config = dict(
    n_layer=10,
    d_model=768,
    n_head=24,
    n_kv_head=24,
    head_dim=32,
    d_mlp=3072,
    vocab_size=32768,
    activation='gelu',
    norm='layernorm',
    norm_place='pre',
    norm_eps=1e-05,
    positions='learned+rope',
    rope_base=42900.0,
    rope_fraction=0.75,
    qk_norm=False,
    attn_scale=0.177,
    bias='all',
    tie_embeddings=True,
    parallel_block=True,
    init='orth',
    init_std_qkv=0.024,
    init_std_o=0.0,
    init_std_up=0.024,
    init_std_down=0.0,
    optimizer='adam_variant',
    lr=0.000547,
    lr_mult_qkv=0.5,
    beta1=0.95,
    beta2=0.95,
    lr_head=0.00476,
    grad_clip=1.0,
    warmup_steps=408,
    schedule='cos',
    final_lr_fraction=0.03,
    batch_tokens=131072,
    seq_len=1024,
    doc_mask=True,
    z_loss=0.0001,
    train_tokens=922100000,
    steps=7036,
    dataset='wikipedia_en',
)
MLP neurons of a small language model. Each row is named by its layer, matrix (down: output weights) and neuron, and shows model dimensions 528-655. Each number is 128 + 32 x the weight over its row's rms, rounded and kept within 0 to 255.
A block is one neuron, or neurons of one layer that tend to fire together. Before each block is what it responds to, as a language model described it from the Wikipedia text at the highest values.

Just before named person
L5.down1663 [106 157 184 108  88  94 166 113 108 123  88 131 140  72 176 128 100 153 144 131 115  95 108 114 143 172 130  75 118 167  81 139 135 111 111  69 184 117 106 191 110 163 122 141 106  97 156 102 106 124 159 123 133 110 139 146 146 132  57 137 122  96 124  99 214 135  63  76 125 180  83 118 128 145 126 232 122 115 183 115 156  94 136 144 159 186 113 116 139 119 144 136 185 105 115 138  98  71 146  98 164 121 164 177 147 110 113 185 108 154 160  82 141 116  94 124 181 106 117 127 172 133 157 140 202 129 182 114]

Prenominal modifier pieces
L5.down2391 [ 98 142 134  58 140 116 192 141 161 116 142 179 139 105 204 104 101 137  87 131 145 102 127 184 128 178  84 203 103 118 148 144 164 113 122 103 128 123 124 204 141 135  50  93 114 140 149 121 129  91 118 153 133  96 165 142 128 176 120 112 152 102 137 177 123 146 115 149 120 127 121 127  91 166 128 187 180  60 109 115 172 153 149 142  69 123 121 119 129 109  43 106  88 150 101 125 153 109 115  83 131 153 172 157  99 150 122 136 125  93 159 138  72  90 149 156  48  92 120 166 141 108 131 165 150 136 155 175]

Nationality and ethnic adjectives
L5.down881 [141 151 127  92 102  74 148 116 111  90  88  94 156 154 138  68  93 107 197 157 173 159 192 129 114 168  79 145 121 141 153  87  91 128 164 141  86 155 163 142 122 112 147 150 135 100 139 137 115 148 114 150 120 128  81 105 136  92 147 142 123 109 139 151 133 168  92 116 204 164 128 100 195 127 115  90 105 166 142 180 104 191 120 179 130 144 130 175 183 100 160 151 155 143 173 183  97 118 116 131 145 157  86  46  60  95 168 102 156 159 118 146 111 115 103 105 146 123 114 200 135  86 143 113 145 127 140 115]

Pre-noun modifiers and table cells
L4.down102 [165 122 156 150 142 180 151  95 136 160 108 167 139  65  97 149 124 144 140  92 156 110 117 139 121 119  75 136  77 135 116  86 146 170 107 126  93 124 138 112 114 174 184 137 126 127 124 136  79 119 155  92 133 117 136 149  98  84 135 129 175  96  93 172 184 126 161 129 135  69  90  62 124 114 130 130 113 152 154 119 174 127  74 181 133 143  83 111 109 136 135 107 136  86 123 158  45 128 126 139 101 133 152 116  90 121 108 155 144  95 167 131 137 131 141 155  83 186 116 108 126 189 149 183 122  65 125 122]
L4.down496 [133 155 107 162 174  88  89 160 138 135 130  90 113  80 126  86  84 151  91 192  89 118 113 127 105 125 137 120 103  51 125 119 113 112  85 169 111 105 116 154 197 142 139 114 147 114 171 149 127 125 132 173 180 111 174 118 129 160  62 135 166 171 122 166 138  83 106 161 156 104 122  97  44  76 163 123  86 143 177 155  73 121 109 126 119 135 186 190 166  96  93  97  80 109 135 110 154 150  87 157 198 162 137 204 187 127  92 153 140 130  77 152 112 161 109 113 132 131 161 119 125 142 102 149  86  49  65 153]
L4.down1035 [147 138 146 144 185 170  99 133 158  84  94 111 164 121 132 160  65 100 110 143 196 155 112 174 159 160 149  71 149 136  67 123 151 125 130 100 136 125 102  68  83 138 121 127 104 106 158 115  97 154  98 121 139  69 114 108 129 131  79 163  63 119 107 144 131 152 151 182 118 139  76 165 128 131 169 177 146 134  98 122 162  58 132 144  86 202  72 174 169 106  91 152 125 133 120 170 118 142 138 182 124 100 157 157 155  42 128 135 102 108 104 163 116 168 119 177 247 133 153 124  91 147  98 173 151 168 147 106]
L4.down1436 [129 167 137 128  59 144 155 160 128 118 113 124  44 155 150  90  89 128 102 138 152 130  80 115 109 116 143 126 121  89 149 136 154 117 135 119 127 143 152 147 204 129  78  98  71 153  82 108 115  51 144 123 101 141 109 131 140 158  94 137 172 160 126 175 135  83 112 119  97 160 144 148 163 134 166 122  84 133 119  73 136 177 138 233  87 249 196 111 110  97 150 140  84 102 110 180 135 133 128 118 128 174 117 100 165 136 152 159 139  70 145 105  88 107 210 140 125 167 141  86 192 121 141 133 130  32 185 134]
L4.down1956 [145 132 126 165 161  80 173 141 140 142 124 155 117 139 112  96 100 174 137 140  70 127 103 216 136 138  86 178 133 167 129 134  78 143 131 184 137 156 122  64  98 110 125 109 155 104  98 131 131 115 176 138 152  85  94 208 153  99 180 181 157 130 171  91  93 122 123  32 150 156 139 122 161 100 134 143 138 149 104 102 117 150  68 153  70 106 132 161  76 120 130 110 130 133 157  90 134 119 133 116  86 141  75 160 108 133 158  98 147 120 137 100 184 105 168 102 107 110 107 163 121 114  52 137 145  62 118 142]
L4.down2454 [134 189  68  86 127 161 120  91 144 133 133 127 118 171 117  58 132  81 175 150 110 130 128 117 116 164 140 152 134  99 206  56 107 136 149 117 181 166 124 145 111 173 198  94  99 149  74  43 165 116 151 142 101 111 149 148 126  80 158 125 130 160 102 178 101 110 156  85 135 129 129 120 101 161 127  96 112 185 118 191 162 114 118 126  90 120 170  90 151 113 156 120 134 133  97 125 146 169  85 102 116 157 135 117 107 141  91 148 169 134 124 130 112 149 120 138 166  73 194 103 114 186 149 107 146 117 185 169]
L4.down2599 [106 184 146  95 133 142 124 139  64  88 101 104 117 199 140  72  88  93  38 129  84  88 134 132 118 151 131 127 110 109 161 132 181  92 183 171 136 140 158 110 138 113 166 123  75 119 173 100 159  92 167 162 140  96 107 115 154 174 150 141 170 115 147 119 171 139 140  97  94 145  49 153 110 149  94 135 149 100 131  73 161 106 154 118  88  65  94 146 131 158  82 137  83  49 107 150  93 140 110 100 144 138 130  94  93 142 177 153 160  85 179  50 190 166 128 101 191 142 111 104 131 115 142 117 112  97 146 133]
L4.down2660 [125 158 128 121 132 143 165 107 151  83  96 135 139 101 143 155 105 143 153 149 134 130  93 148 160 100 152  98 134 170  92 193 173 124 147 117 134 130 119 122 144 140 142 135 102 122 142 129 128 168 145 153 224  72  85  97 129 165 186 160 151 124 205 138 169 130 163 136 100 116  56  77 141 110 118  77  77 157  71 118 171  79 107 132 145 166 126 151 108  59 111  99 158 112 152  85 103 150 147 135  96  98 127  53 135  83  78 158 164 101 142 150 129 117  92 165 149 126  88 145 159 133 171 176 136  85 203 136]

Group and style adjectives
L4.down487 [114 108 140 113 146  70 113  95 124 117 149 148  84 107 152 137 156  85 116 137 148 130 110 135  88 155 120 170 182  99 117  96 126  96 101 174 123  69 166 100 100 117 199 168 133 126 131 121 144 114 175 162 108 115 115 132 127 114 146 114 131 163 114 100 137 140 138  95 126 132  91  41 103 200  85  62 117 185 159 138  85 107  68 159 153 169 106 164 102 115 119 154 122 181 137 102 159 153 159 140 121 170 136 117 118 138  75  94 138 127 132  96 116 110 144 106 230 108 131 140 105 155  49 119 168 159  68 203]
L4.down897 [171 119 119  83 147 136 122 120  70 150 123 173 125 110 139 153 114 105  84 140 108  55 159 126  47 125 170 130 126 134 101 104 146 151 156 142 100 139 115  81 116 106 111 133 149 108 102 133 119 112 170 113  95 151  97 136 111 159  90 137 158 114 171 102 128 135  56 111 179 126  72 141 111 127  98 185 152 116 112  93 104 174 128 122 128 119 130 120 128 146 162 123 133 150 121  65 103  77 173 147 139 139 108 148 141 121 124 139 146 151 137 132 146 113 118 128 140 124 144 134  76 146 105 149 132 205 104 139]
L4.down1053 [102 141 199 119 101 164 162 138 123 112 159 153 152 107 161 141 145 112 131 143 106 136 148 134 120  83 129 206 123 154 144 121  96 124 121 107  98 108 122 146 102 195  99 111  92 151 125 160 113 120 113 106 102 139 172 100 126 100 102 161 116 139  83 219 128 123 106 131 130  94 132 128 175 140  89 108 116 158  73  89 110 129 176 114 167  87 135 153  86 124 110 114 146 114 155 153 140 161 105  90 167 161 124  98 128 124 109 158 217 163 163 133  77 145 133 121 113 174  66 154 157  95 144  20 108 102 109 113]
L4.down1277 [ 83  85 114  71 110 139 116  62 103 132 134  94 100  63 150 102  82 133 139 144 101 130 118 138  91 135 200 150 139  87 144 139 103  96 133 128 154 118 102 155 133 162 139  77  61 164 189 134 108  95 184 132 105 175 157 222 163 138 176 184 100 145 122 177 105 200 189  89 133 154  68  90 158 121  69 146  78 124  98 100 171 137 129 118  98  82 111 139 101 144  87 141 128 122 175 165 114  87  97  79 146 135 148 110 107  72 136 130 172  53 146  86 123 138 120 109 119 140 127 143 142 107  84 126 117 114 118  96]
L4.down1417 [133 142 180 160  66  90 120  79 149 118 133 103 165 144  75 160 100  94 100 127 179 143 148 108  97 170 147 171 161 140 123 168  60 124 131 114 133 124 120 162 134 115 123 157 141 138  88  87 125  81 145 125 133 150 124 125 170 115 155 173 110  81 164 149  74 157 166 163 140  47 162 175 135 136 108 109  71 149 125 196 176 121 133 182 131  93  85 107  62 133 150 118 133 164 114 138 131  94  86 126 163 130 164 145  70 165  98 155  60  73 127 109 186 138 154 112  61 166 129 174 136 166 152  77 127 111 100 128]
L4.down2340 [124 149 101 105 108  83 120 106 116 106  96 120 146 114  82 114 173 124  95 161 125 160 105 101 136 186 136  39 121 146 144  74 117 128  89 152 165 147 144 106  86 117 187 184  76 113 171 101 159 115 116 121 121 147 109 111 115  96 146 189 149 121  98 104 195 148 122 173 146 124  71  99  77  92  86  60 117 145 160 150 147  43 123 106 120 168 168  82 167  96 148 120 123 149 184 161  98 117 154 159 137 142 188  87 122 122 137  77 197 147  93 162 138 109  67 111 255 182 113 142 136 126  99 178 151 111 125  99]
L4.down2450 [183  98 161  97 110  61  74 126 143 114  95 135 101  96 147  53 166 175 108 124 191  71  94  96  94  96 122 138 137 154  86  94  90 107  94  86 157 136 185 117 129 164 110 139 119 138  77 141 183 141 103 152 116 167 167  70 123  87 164 173  79 138 159  67 100  92 117 150 115 121 169 102 156 202 190  91 121 147 134 149 139 137  85 120 171 111 110 152 143 101 125 143 158  87 179 121 125 164 123 163 171 138 135 204 147 120 147 161 173 137 114  95 137 123  53  63 134 129 145 144 138 135  70 100 125 138 114 133]
L4.down2641 [150 143 106 133 162 187 146 134 132 144 188  99 129 120 140 138  86 123  83 145 121 180 133 152 152 132 150 155 117 180 126 127 107 179 127 148 122 121 126 156 162 139 205 121 116 125 131 130 141 156 138 140  81 143 177 123 110  85 104 114 151 159  72 129 130 174 118 138 134 124 141 168 132  93 117  39  98 136  50  92 117 151  72 192  92 125 145 149 144 136 107 103 136 105 148 134 127 151 186 119 186 136  85 137 113 144 124 139 160  57  59 179 140 119 116  77  95 127 184 202 106 176 105 167 126  96 113 118]

Relational prepositions before counterparts
L4.down20 [106 119 184 153  73  95  93  94 116 138 118 157 124  72 124  73  88 181 122 139  52 130 132 129 106 119 113  16  90 177  73 168 135 125  75  77 118 130  90 145 135 151 190 138 149 131 133 137 176 128 120 156 187 110 115 101 140 126 144 119 142  76  87 151 141 134 152 114  94 121 138 151 176 102 151 198 119 121 120 113 179 172 145 153 132 216 172 133 145 119  87 154 189 107 111 151 106 130 177 155 108 158  78 145 166  87 134 107  96 166 111 132 143 156  81 137 161 124 125 121 150 109 150 175 127 181 127 135]
L4.down968 [ 92 106 100 119 138 134  55  72 149 132  84 139 121 140 178 151  82 126  92 111 105 102 150  95 131 170  83 116 135 145 127 107 233 110 113 105 134 172 200 188 103 140 111  57 103 120 127  99 182  74 164 105  77 127 156  68 156  87 111 178  87 148 142 121 181 129 143  92 117  89 153  91 128  93 123 102 153  70 119 126 191  99 167 105  95  73 157 117  73  84 133 113 167 188  94  95 117 140 199 108 128 142 178 123  98  58  81 101 145 120 105 134 160 154 131 140 193 107 117  80 116 108  99 149 106 150 117 118]
L4.down1605 [170 187 128  66 185 106 112 117 120 121 147 142  85 181 106 152  91 157 144 126 200 106  91 123 127 156 154  81 170  86 106 107 187  46 121 136 138  85 154 165 157 130  95 117 113 149 150  85 144 169 117 131  80 131 101 122  89 115 150 105 132 125  86 118 180 131 119  99  65  84  86 124  82 160 121 151 142 126  77  94 153 170  92 114 147 118 105 129 183 141 174 164 162 101 182 132 120 100  74 186 118 134 170 128 153  74 136 132 125  82 192 147  78 149 162 152 133 171 156  86 108 152 128 110 125 109 118 137]
L4.down1642 [164 110 108 125 143 107 127 168 114 142  97 102 148 140 102 104 158 130 104 103 150 104 115 131  99 167 132 105  88 153  40  56 188 164  88 154 145 124 129  94 128 156 130 125 114 120 205 102 102 127 145 162 192 142 163 101  96 115 143 174 159  87 169 187 250 161 102 115 109 112 139  99 158 178 115 154 160 117 121 114 141 147 127 117 214 187 131 105 149  87 149 174 181 145  84 145 127 213  95 160 146 174 128  94 119  91 104 101 156  92  48 167 106 171  45  81 189  92 159 145 138 165 100 193 144  66  66 117]
L4.down1864 [164 145 125 176 169  73 176 105 102 162 195  80 144 134 208 155  54 156  82 147 142 132 169 164 117 147 131 131 129 137 151 149  74 128 112  87 142 137 115 148 122 182 195 150 165  76 160 120  85 126 216 152 201 120 188 127 128 200 161 161 146 164  87 127 177 187  82 147 136 104  71 125 142 125 147 137 142 159 119  78 138  81 166 160 141 121 131 172 148 150  99  93 174  71 116 137  95 152 149 159 157 149 129 144 158 137  61 102  99  81 127 159 122 151 102  90 154 126 125 121 147  58 130  93 128 114 137 194]
L4.down1925 [128  66 112 129 186 149 127  98  66 183  91 120 109  83 184 152 114 111 160 121 126 147 114 123 152 132 129   0 129 125 143 141 140 152  95 132 189 115 148 113 157  78 149 142 125 167 132 114 161  56 118 171  92 144 155  67 188 142 102 152 111 119 121 161 143 152 140 135 110 140 163 114 134  92 133 253 152 114 138 159 138 140 170 111 117 142 141 154 144 111 160 141 169 109 122 105 133 118 139 130 131 116  86 122 140  69 134 147 152 111 113 135 126 169 127 152 255 105 103 138 107 122 131 124 184 120 164 191]
L4.down1993 [149 185 103 101 115 113 154  78 130 128 101 141 123 148 101 118  69 152 102 153 106 145 167 138 126 114 130   0 118 138 104 140 106 146  96 124 126 135 144 174 150 145 101 127  92  97 154 114 135 106 111 125 156 131 149 172 128  60 157 126 118 145 112 143 146 131 110 128 153 133 199 112 127 140 143 151 142 100 172 117 169 133 166 172  87 167 118 163  74 120 134 103 163 180 138 135 137 115 117 181 172 169 171 163 127 122 145  90 149 132 108 127 183 110 129 175 255 117 153  97  67 120 123 145 115 162 177 134]
L4.down2609 [153 159  94 150 139  73 156 155 109 120  37 151 164 152 127 109 122 106 115 176 101 124 129 148 173 171 136  47  96 181 178 144  79 140  92 103 132 152 138 127 123 183 164  96 159 157 163 112 156 135 138 113 169 131 178 135 100 164 176 124 118  91 174 159 175 155 105 108  98 112 100  90 131 145 103 255 137 103  86 128 182 127 138 176 153 119 103 187 111  97 124 168 123 117  78 168 107 159 155 111 175 125 128 104 141  70 178 132 145 130  99 126 123 115 120 149 152 123 153 163  61 127 149 153  95 164 136 142]

Late numeric table columns
L7.down126 [110 119 161 107 127 165 115 106  82  78 106 135  90  98  73 119 130 135 115 192  89 130 138  73 157 109 139 114 126 104 184 138 105  43 108 146 141 138 143 153 107 159  97 136 107 102 111 136 136 146 140 135 140 149 111 141  54  37 145 148 121 195  88 114 133  75 116 153 117 119 142 102  92 108 138 110 155 168  68 190 130 157 136 112 132 116 129 186 142 141 161 106 165 136 153 136 147 125  74 123 125 156 160  98  63 138 112 111 135 134 115  70  83  89 101 179  16 215 140 114 161 128 134 147 132 133 181 120]
L7.down351 [145 144 146 179 153 157 168 124 123 148 136  96 129 122 114 181 110 116 142 103  52 163 122  81 182 123 155  75 150  78 115 130 146 114 100 129 150  82  81 105 148 157  78 123 160  83  68 159 124 155 132 133 103 139 137 185 160  91 115 185 110 148 108  87 163 135 175 167 113 159 118 101 124 126 101 173 183  93 170 163 116 205 180  99  90  99 101 102 153 123 150 130  36 101 141 140 100 180 131 101 134 103  98 130 134 113 117  52  94 159 120  89 130  90 121 111 144 100 106 145  24  83 105  88  74  62 124 112]
L7.down721 [129  89 172 105  86 160 183 134 151 142 113 134 129 122 140 146 136 127 137 174 166 143 102 159 116 124 182 202  86 119 107 138 150 116  94 146  94 132 133  61 167  94 125 129 154  89 111 160  99 153  93 138 191 101  94 124 199 156 147 141  87 137 113 129 113 125 118 112 143 152 192 107 173 111 157  68 153 137 145 144 176 181 125 114 127 153 137 112 104 121 119 129  91 139 107 145 125 144 210 149 152 107 178 120  94 108 111  88 153 101 148 149 144 105 138 105  85 136 108 144 116  64 133 160 129  83  99 144]
L7.down748 [161 190 101  61 164 101  94 125 104 147  68 131 130 143 194 161 131 125 119 132 140 123 104 118 122 133 144 152 111 183 182  72 102 179 131 117 168 132 114 149 137  92 140 117 136 133 169 107 117  78 120 136 135 151 159 134  83  84 141  76 188 130 116 104 126 148  96 133 125 152 128 131 136 152 158  68  94 127  74 128 120 133 129  91 157 144 165 118  58 147 155  92 157 113  95 179 183 187 134 143 113 128  75 173  97 122 124 104 206 172 109  41 129 107 106 140  99 160 138 160 126 134 219 164 127 129 105 108]
L7.down1250 [152 159 119  97 200 148 162 144 128 119 161 155 134 145 109 151  80 178 141 114  86 136 103  64 145  71 170 133 112 179 142 151  92 109 129 164 119 134 102 112 117 160 116 100 177 157 107 130 149 145  89 103  83 124  84 116 129  76 159 130 178 127 115 107 133 165  83 174 138 132 201 139 102 179 166 133  80 117  82 142 115 168 130 199 179 198 136 119 107 199 111 168 112 115 158 133 162 156 168 106 163 144 135 134 154  82 139 118 106 139 160 131  92 151 139 160 158 168 106 152 102 106 179  72 107 165 224 109]
L7.down1851 [144 173 136 118  98 120 137   0 145 120 115 181 101  53 158 106 111 153 144 156  87 165 156  78 158  85 114 106 121 113 191 132  86  97 105 165 144 117 133 134 121 165 125  82 117 112 146   4  35 176 152 160 177 183 118 181 205  91 130 128 136 141  71 132 143  86 113  93 123 181 153  82  96 101 110 155 104  97  86 125 168 164 169 142  96 183 130 118 128 193 113 140 150 118 175 119 107 126  93 136  71 152 129 127 138 109  97 165 125  75  73 118 160 114  86 141 177 186  83 114 108  84 154  97 144 127 145 119]
L7.down2071 [187 135 149  99 143 119 156  73 101 100 169 102  97 162 159 189  43 189  42 175 106 188 141 162 119 142 150 137 132  92 150  85 144 142  50 147 126 103 140 128 111 104 103 119 130 140  91 105 112 131  86 122 151 154 137 175 147 215  80  88 164 152  86  71 130  50 166 102 117 207 135  91  97 114 107 144 130 111 187 140 162 129 125 139  97 153 151  65 149  83 164 119 150 173 110 151  92 128 114  98  49 158 127 152 174 139 137 151 133 111 172 110 163 101 137  83 159 161 122 102 102  63 157 149 139  91 113 200]
L7.down3056 [102 187 104  92  83 121 110 113 133  98  85 106  99 107 129 128 118 110 158 173 169 121 137 121 170 183 158 116  94  49 169  74 106 125 141 114 112  98  96  86 127 165  96 161 138 124 176 154 108 164 159 104 181 152 144 132 118 160 150  76 119 145  67 110  90 157  95  82 128 191 150 135 172 104  55 107  94 110  99  99 176 115 126 186 155 187 119 145 124 122 154 106  87 129 138 152 105 150 170 133 128 118 125 123 168 138 137  84 188 112 132 127 170 105  93 109 155 148  91 128 101 159 123 158  83 133  82 210]

Before a person's name
L7.down25 [110 166 171 126 116 105 175  91 137  96 160  98 128 114 151 151  89 159 157 111 194 111 117  92 124 178  75 150 150 115 121 121 105 144 107 102 158 106 129 114 116 193  81  90 169 123  53  84 149 111  55 139 147  97 148 111 137 159 188 121 134  85 188 185 165 128 135  78 112 146 144 142 126 154 145 133 108  72 135 105 142 138 111 156 135 165  99 117  79 186 100 158  67  68  93 154  96  80 118 127 172 160 128 154 176 162 126 123  80  94 103 118 113  91 130 119 122 102 109 170 161 112 127 131 129 146 151 151]
L7.down168 [110 121 163 125  97 116 154 139 135 146 112 104 115 130 157 136 108 172 117 149 200 112 124  89 145 154 151 141 155 148  85 163  60 150 129 152 133  79 104  92  96 182 161  87 113 185 148 141 149 113 103  95 162 108 147 134 170 187 145 103 156 107 115 156 125 119  99 143 127 117 131 175 127 137 136 164 118 128  99  85  90 134  90 160 155 179 172  90 127 167  56 174  95 120 118 186  99 164 183 137 155 104  70 203 176  87 129 140 116 154 169 142 160 100 144  90  98  64 120 146 121 105 148 143  98  94 115  76]
L7.down523 [163  95 131 109 117 103 170 125 156 139 154 113 123 116 146  70 124 129  67 144 197 168  48 103 165 132 110 129 135 152 119 110 153 149 117 128  80 165 114  82  72 123 173 121 134 114 136 116 155  94 130  62 166 135 117 113 125 175 158 138 117  83  99 110 164 152 105 145  82 147 183 148  89  85 115 114 100  83  90  91  74 133 121  92 123 183 123 154 148 180 169  73 137  97  79 134 129 140 144 176 127 121 126 117 121  90 119  60 120 183 189  79  83 149  92 117  97 154 171 161 140 146 116 149 128 169 191  59]
L7.down575 [161 118 131 166 132 163  97 140 133 166 191 157 136 152 125 135  86 129 141 107 108 135 161  72  80 147 178 134 157 164 130  86 162 106  74 131 128 148 129 167 146  97 125 126 135 101 212 107 104 167 102 102 121 171 104  83 151  79 131 100  87 113  55 176 152  64 173 164 131  92 147 158 155 161 155  76 116 185 102 164 144 123 165  72 115 157 160 124 169 180  89 116 165 145 141 195 156 101 151 139 120 132 150  84 119 113 138 141 152 106 149 169 111 148 102 114 156 133 157  59  40 130  81 116 119 176  62 141]
L7.down1660 [142 123 164 151 146 102 109 118 149 159 136 155 128 117 177 165 117 176  98 108 168 115 146 146 202 137 122 188  76 161 186 120 173 138 110 151  79 164  96 136 157 120  70 107 133 124 102 100 116 105 133 114 187 151 143 101 175 111 186 178 113  62  72 165 119 131  96  70 170 123 138 105 113 106 124 116 108  86 194 144 116 133 157  21 150 155 169  62 130 145 110 117 121 130 134 164  71 107 110 100 130 152 134 127 130 183 152 131 140 166 114 134 134 132 106 126  85 161  67 133  85 168  69 128 159 197  76 113]
L7.down2253 [118 169 132 111  70 103 178 101 123 144 167 142 133  99 103 137  87 115  84  80 201 158  85 192 139 191 128 164  49 124 113 113  86 166  60 141 119 145 131  57 135  55 131 158 112 111 167 134  56  92 123  89 196 108 151 123 128 172 181 131 132 120 137 157  85 133 137  99  97 120 140  98 108  67 146 119  58 147 158 130  88 175 151 124 133 174 182  26  83 185 138 106 105 125 122 170  47 134 124 100  62 129 127 181 137 141 112 128 107 159 148 127 143  88 176 100  81 169  61 135  79 108 146 106 170  72 136 151]
L7.down2286 [174 139 134 205  91 165 196  96 132 122 119 138 153  89 138 109  83 179 109 131 152 101 182  87 200 138 197 158 134 154 131 143  73 148 100 179 142 121 107  61 154 172 131 104 189  93 123 130  77  81  98 104 186  91 154 100 149 182  90 125 135  87  94 147 155 140 137 112 140 107 157 132 145 146 106 108  79 111  99 173 108 125 157 104 151 178 174 101 108 146 104 151 103 101 109 118  75 143 148 133 214 139 121 168 113 127  95 103 141 173 160 125 134 115 116  90 130 166 121 186 107 153 171 141 104 152 173 140]
L7.down2708 [113 119 153 167 109  89 234 121 106 123 125 138 177  54 191 102  70 157 118 151 168  63 104 125 132 166  80 136 148 106 106 115 124 160 136  83 127 120 162 138 135 120 108 131  86  94 142  88  96 107 122 134 138 136 121 124 145 229 150 121 133 113 174 135 130 220  87 113 139 100  89 160 125 130 102 134  84 110  92  74  88  97 160 103  86 169 194  82  83 121 150  99  62  13  87 173  60 117 124 108 183 114  97 133 119 135  92 144  53 139 141 131 108  86 117 150 153 122 156 159 153 114 174  79 145 155 139 136]

Predicate noun phrase openers
L7.down807 [145  97 102 135 124 156 131 148  99 122  79 116 157 166 147 165 154 109 106 145 137 161 167  66 126  70 144 117 150 167 134 112 122 124 186 164 137 155 155  92 130 150 118  87 121 137 120 123 130 126 180 125 117 137 111 130  95 126 175 133  72 123 151 154  70 123  72 117 128 138 114  74 155 105 157 183 157 121 161 102 109 151 160 126 150 127 172 186 125 169 161  66  86  76 138 113  77 134 148 137 167 112 109  73  78 152 137 187 146 157 168  43 121 154 120 138 123 162 151 158 177 113 152 140 125  86 116 149]
L7.down1474 [137 174 161  84 126 139 111 146 172 136 174  86 156 109  73  45  97  55 159  71  81 156 159 114 129 117 140  40 162  92  81  86 116  87 114 139 142 105 129  66 104  84  84 145 110 117 153 129 153  95  60 146 156 153 172 146  90  46 109 163 124 122 147 147 117 120 208 164 117 121 114 137 127  99  93 103 162 132 134 126 151 109  92 116 112 252 156 123 131 127 105 143 136 132 181 194 116 123 197 132  93 139 180 131 131 109  92 103 136 119 127 120 167 125 157 157 255 151 110 165 121 188  96  82 117 135 132 148]
L7.down1500 [120  83 123 180 146  87 112 127 126 117 137 106 192 190 103 106 131 130 120 169 129 176 146 145 166 117 153 169 117 173 133 111  85 132 143 123 142 113 103 111 128  95 138 140  92 160 186 118 164 103 168 137 181 104 156 106 124 110 139  98 123 139 147 135 149 132 103 120 149 134 150 104 142 130 198 122 103 118 186 132  87 105 152 122 181 131 176  95  84 150 185 167 119 149 113 123 108 132 128 102 189  78  96  71  75  78 190 136 114 197 134 220 108 148  86 139 146 131 112 106 134  96 150 127 164 121  93 129]
L7.down1516 [148 160 106  98 167 125 184 147  99 187 108  86 133 163 169 112  85 130 121 147  87 149  99 104  90 131  72  59 117  67  79 140 104 160 104 129 110 113 127  93 125 123  57 139 112 123 178 128 127 142 128 116 114 149 117 161  89 110 126 175 146 105 172 144 193 108 153 167 156  89 113 130 110 118 129 202 175 148 105 100 148 123 150 109 122 184 119 122  65 112 129 116 105 124  84 169 128 106 165 136 160 152 150 134 152  91 100 182 110 150  87 182 168 145 118 143 255 106 164  73 133 108 124 105 154 111  78 108]
L7.down1898 [107 137 106 131 186  92 158 114 126  71  72 107 132 140 147  90 149  99 145 121 131  95 106 176 134 124 151 151 135 121 119 148  48 150 134  88 138 145 135 103 123 105 109  72 132  86 151  61  98  73 109 119 145 151 137  95 181  98 127 135 103 128 176 104 157  95 132  93 146 136 106  86  85 144  77 129  90 103 144 145 104 122 128 102 120 102 183 139  83  87 181 102 123 196 138 173 142 121  93 116 157 128 133 144 124 103 153 120 175 108 126 138 150 138 177  69 146 124 103 179 122 150 132 133 147  69 157 127]
L7.down2008 [121 104  97 142  89 108 133 116  80 149  75  71 161 138 128 143 172 166 119 110 125 118  95 104 155 108  82 115 146 153 123 131  74 134 123 121 136 216 196  91  93 122 122 136 127 143  60 114 163  87 114 156 162 182  79 145 140 139  93 164 125 129 189 144 132 197 112 144  90 165 119 110 143 110 155 112 115  86 120 136  99 101  77 140 149 127 122 140 143  86 143  97 133 102 126  97 165  89  63 113 149 135 131 139 116 127 124 190 109 133 143  98 162 101 100 168 213 112 135 180 135 103  85 166 145 107 181 161]
L7.down2735 [172 138 125 125  95 144 100  83 102  86 102 134 120 111 153 163 140 134 116 146 166 107 119 131  98 122 129 100 155 133 103  71 142 168 129 159 149 103 158  26 115  77  71  86  74 159 145 148 102 101 111 124 158 110 107 163 116 108 121 146  99 178  90 125 130 104 120 135 139 136 116 116 137 152 138  97 171  96 108 130 130  98 111 169 170 144  88  88 185  89 130 160  91 144 131 162 107 133 166 192  81 173 149 180 132 166 153  94 140  99 108 146 177 137 118 157 255 105 135  95 120  98 104 105 153  62 129 128]
L7.down2879 [104  66 131  94 153 144 166 175 124 112 138 163 161 144 100 130 146 122 132 107 117  87 107 172 132 136 138 140  79 211 143 141 147  68 160 148  49 123 147 110 104  88 140 199 155 139 139 153 124 125 131  96 161 109 147 144 166  87 146 126  80  92  85  96 140 108 203 129 142 187 116 160 104  94 120  75 109 175 132 131 119 159  59 174 120  84 118 136 158  93 111 145 151  76 121  76  95 158 152 141 112 137 151 132 106 150 202 154 130 162  97 158 131  81 180  84 193 135  92 136  84 133  93 125 152 117 124 137]